config.yaml
d_model: 320
rope_fraction: 1.0
parallel_block: false
weight_decay: 0.18
lr_head: 0.00646
warmup_steps: 423
decay_shape: "linear"
doc_mask: true
steps: 5246
dataset: "wikipedia_en"
MLP neurons of a small language model. Each row is named by its layer, matrix (gate and up: input weights) and neuron, and shows model dimensions 48-175. Each number is 128 + 24 x the weight over its row's rms, rounded and kept within 0 to 255. Numbers have three digits each. A neuron's up and down rows have the sign that makes its largest values positive.
Before each neuron's rows, "fires after" lists the tokens most often just before its 100 highest values on Wikipedia text that the model never trained on.

fires after: "O", "Al", "B", "S", "M", ", "
L2.gate626:123091134125112161157161126112145127120124145118157143153111170153144130114117160125098099079097117122127109126120149145118147095124120071149126100139126153159127135124092109127131101093108131156174141104160122151115108080118109106097062116131126152148116141121082132136119137135138171160139139159127135124165105109116152080101080126131154142155138133147088168092119123135119106088138
L2.up626:148143138083163147140139136101109119115103149109159100133116093081108129099132117115129151163114136181159139143127134112103146102106100165148143137106149145102146145076170150103148134153087139102136110108091159131067120180117135140108134126112115129140115138132109125122088122122176108117118122122148168170143074100108120169178169140107102140113118126125112092125100119146142150132149

fires after: "M", "m", "S", "os"
L6.gate793:151168130152142153140079130140098130131115113099123090103113089124174128118097137134124108150118177109101092141091127144167105137091146136102094129161123095144086137159112133127137180138115093092127115095128098152123134113070143158097135129133161145115125088128066112148142116141121135132138135100165141149133167162113163113082150101136120117164128142139174152179156159101150136067151
L6.up793:137086113139133166143141157123122110145145142151104089146097157105122063125140120098112096139107118116145100153180078125082132126166145110109134088146185160091094130122155121123161101138106158128133098129146128158107110124119096094080169129143136145155130066121152112129103137148148101086130151119101119131114154117140118117162118105085150086150106104122110139135092102113164117129148

fires after: "B", "M", "201", "S", "192"
L6.gate390:211131081118134110108102142157177122162075170098144155164138163137144137123144157141148112144082129179096133121162122131101094103142105109147170156140137138091153118123140097158137158097135120070165111089134132154124115141106094126144101125136090134130108172101164105119138110153143138116115153159162133117174148142172147144099144083118115139104114103125105160137122136114152132140157
L6.up390:132115113160108163061113083103131113125145109126136106164114121096145123122150141141120118177126146104114139133107057159083109153150148129170113090158092119106125144121148156122144111093143154132138126126175142143119126122143094073104109150097157120131130113099157089137113133117184141143173131162122143101126125134144110141164087135119104107100140076102124096158116127109161090126145

fires after: "A", "°", "I", "C", "H", "′"
L6.gate773:164140158093156091148070117090115149153127175171163135122105129121167097142119131119099110109180093131122082089121139147081118087111100169115135144122114176119148114162161122169123113139141077162137146091143129148125156146093123122153122110093160150154115108113145147113124143110114075187126132095144121143124122144103111141145164164136144092117080145143117116113122125127087107128117
L6.up773:147155134123135116092087121129100142154099126141148161122130143151144104099124119120161068128150121106124120099087152137123124114135156096140129059138151148125171116106123110148105137125130138127087127124107136140076144146081126143137106149099133113134106126076116133155098155135139140134134090124106126118146101120161123172117149127119110165135142117118152116174130160138146160153103

fires after: "W", "B", "H", "O", "M", "L"
L3.gate314:151135108107117124154156073146170148115113104166092146099108116109095086147103134155092103113074121118132108120109134161135143098162149111109149112116100167112090144131109129131149177118086141103158158075171113133145110136117109104077093106126180144138089106146106116124124103123145100123143119115108118150132122147135081126116173141096141170165156163138102117119142136145166139117110
L3.up314:129159175080138153143169115138114128116113137144153148066129132098112098104133075106084114174154110109134116117128161090099168121114131128168167115105133112132126137130104130103080119143128074111123171126130139109108145138139134108158080118129123098143150155115157127129112109161124130135090124124140115120122099141160149123100121192139126053135134111117085173135122120098119149102117

fires after: "S", "M", "s", "m", "em"
L6.gate304:102075133133116138179149135139141171140112141120155173141130145127139151115089098107124159130129108179129111143104109117123156113138147107106132147122142137147107102111104168162126135166135145132144084123158090084083080140092121135118155084128167140134143053142123167128102103105106117143106142138099099111106092100109117109097100126132118151174109081178084153138127164120157087091150
L6.up304:126109133133139146153136124154156118137088104111113158125122140101126153141107143093148154144142115141142080160100124122095137147142111109124086115129118098161137115080124108137093160183112078144095114122148102107085142117098099137112122107161128156100119125128105104092139150110135126133134157140119125125131095083093084088138131123104108128129131107164124124100124148090132144095181

fires after: "L", "Grou", "F", "D"
L3.gate327:144150123160115145134138156075156146113161142099175142111151134095097123157088095120137176163102113154131072099055115127170114135171076174132162098168139149126094117119132106147151107115152121089115132130109105143167127129127157102101161163123138166120207137135127091135157157149085147125144139092103127143123136145107100122119138145131108105120142135092095127156142131140131114131110
L3.up327:168167120171159153129145134109110125113194101088134149149151118119080138128077100170184177148114122143128090107067135158144125176163143144113124133108129149108108143143150133123109105088150126088102157111155110129133159131138154084121120149137128187127157098132128086109157132131120123172148123083123121161130109118125098111120135146094123087100151121118089180130151142135117138130080

fires after: "G", "K", "h", "H", "S", "ab"
L6.gate820:143161142147104098143140182150139122140146120114120136138111148106129074118126113091142145108134156154128075112117096172147088137122140173132158088106147167131130127113122150131135126121132147108104145153110105157117121097178177083101151136127084155091148111110091111146123116128129135174129086103119143110149097119126119096140200162179135114147110108146148145103151166173140112128108
L6.up820:163131124164122152115156150153087153117120127134143180147066097122106103090136121079146162154135091067101136156125147097115082138131141091159128111122155156101159114093171157140131107115161121125126141126133116130121128078111118133113095111095111137144133139146170127080080100127139123116137126129123120145147129118124146066151151128139131091134118162122141095143135092165107123097122

fires after: "s", "K", "S"
L6.gate678:144141169133108079206150124135174127143158173130122143147086137149173133131095123132146141133137136153145119060098127144140161129129116174148143112125112136136116123167143155157146143174150158161147143154144115143135120090141094123103110171107144137113123113115108127136146102091113127152161106158124125141139117114111133132145159111120114132148078162149136127155122170130150168125165
L6.up678:094154127148138128196127116129100138113131140106106137186092137173135129122112104087131166167142119146185103123085130137121131142112130140136128075131053154097119098142119127148100141157134118157159147111127111145113121136149142118116095171132156137106119150126133100128180129097124130166121138123132135153143107132122139106127134096172150095137093129126177120106145127142139157174183

fires after: "A", "v", "ro", "I", "an", "V"
L6.gate313:127132137121101148116098164127125114128149150146163124100135140141116090126138155158126172093153101131171098133103175125112064134113119148118143107145114142148150108157120166150110127130108109142155134124085100132091145129101137126079125121095125147121149128090147116074101124121133106141162141084117141145136140136139102132109117129093090136161127148110179125147103160168142153112078
L6.up313:124118141134096124154133132156107098111126153125133116114111133123102122115100114157159119102164102124089148108128140124070073113154149138142091145108140143156141146096164137149112137119094136099119125115115158137132147144125197121123171141136136138092109110119135110135158107140121136112135144112147154093175126114143136138140196052133124123109122139158126095129108100108138166106138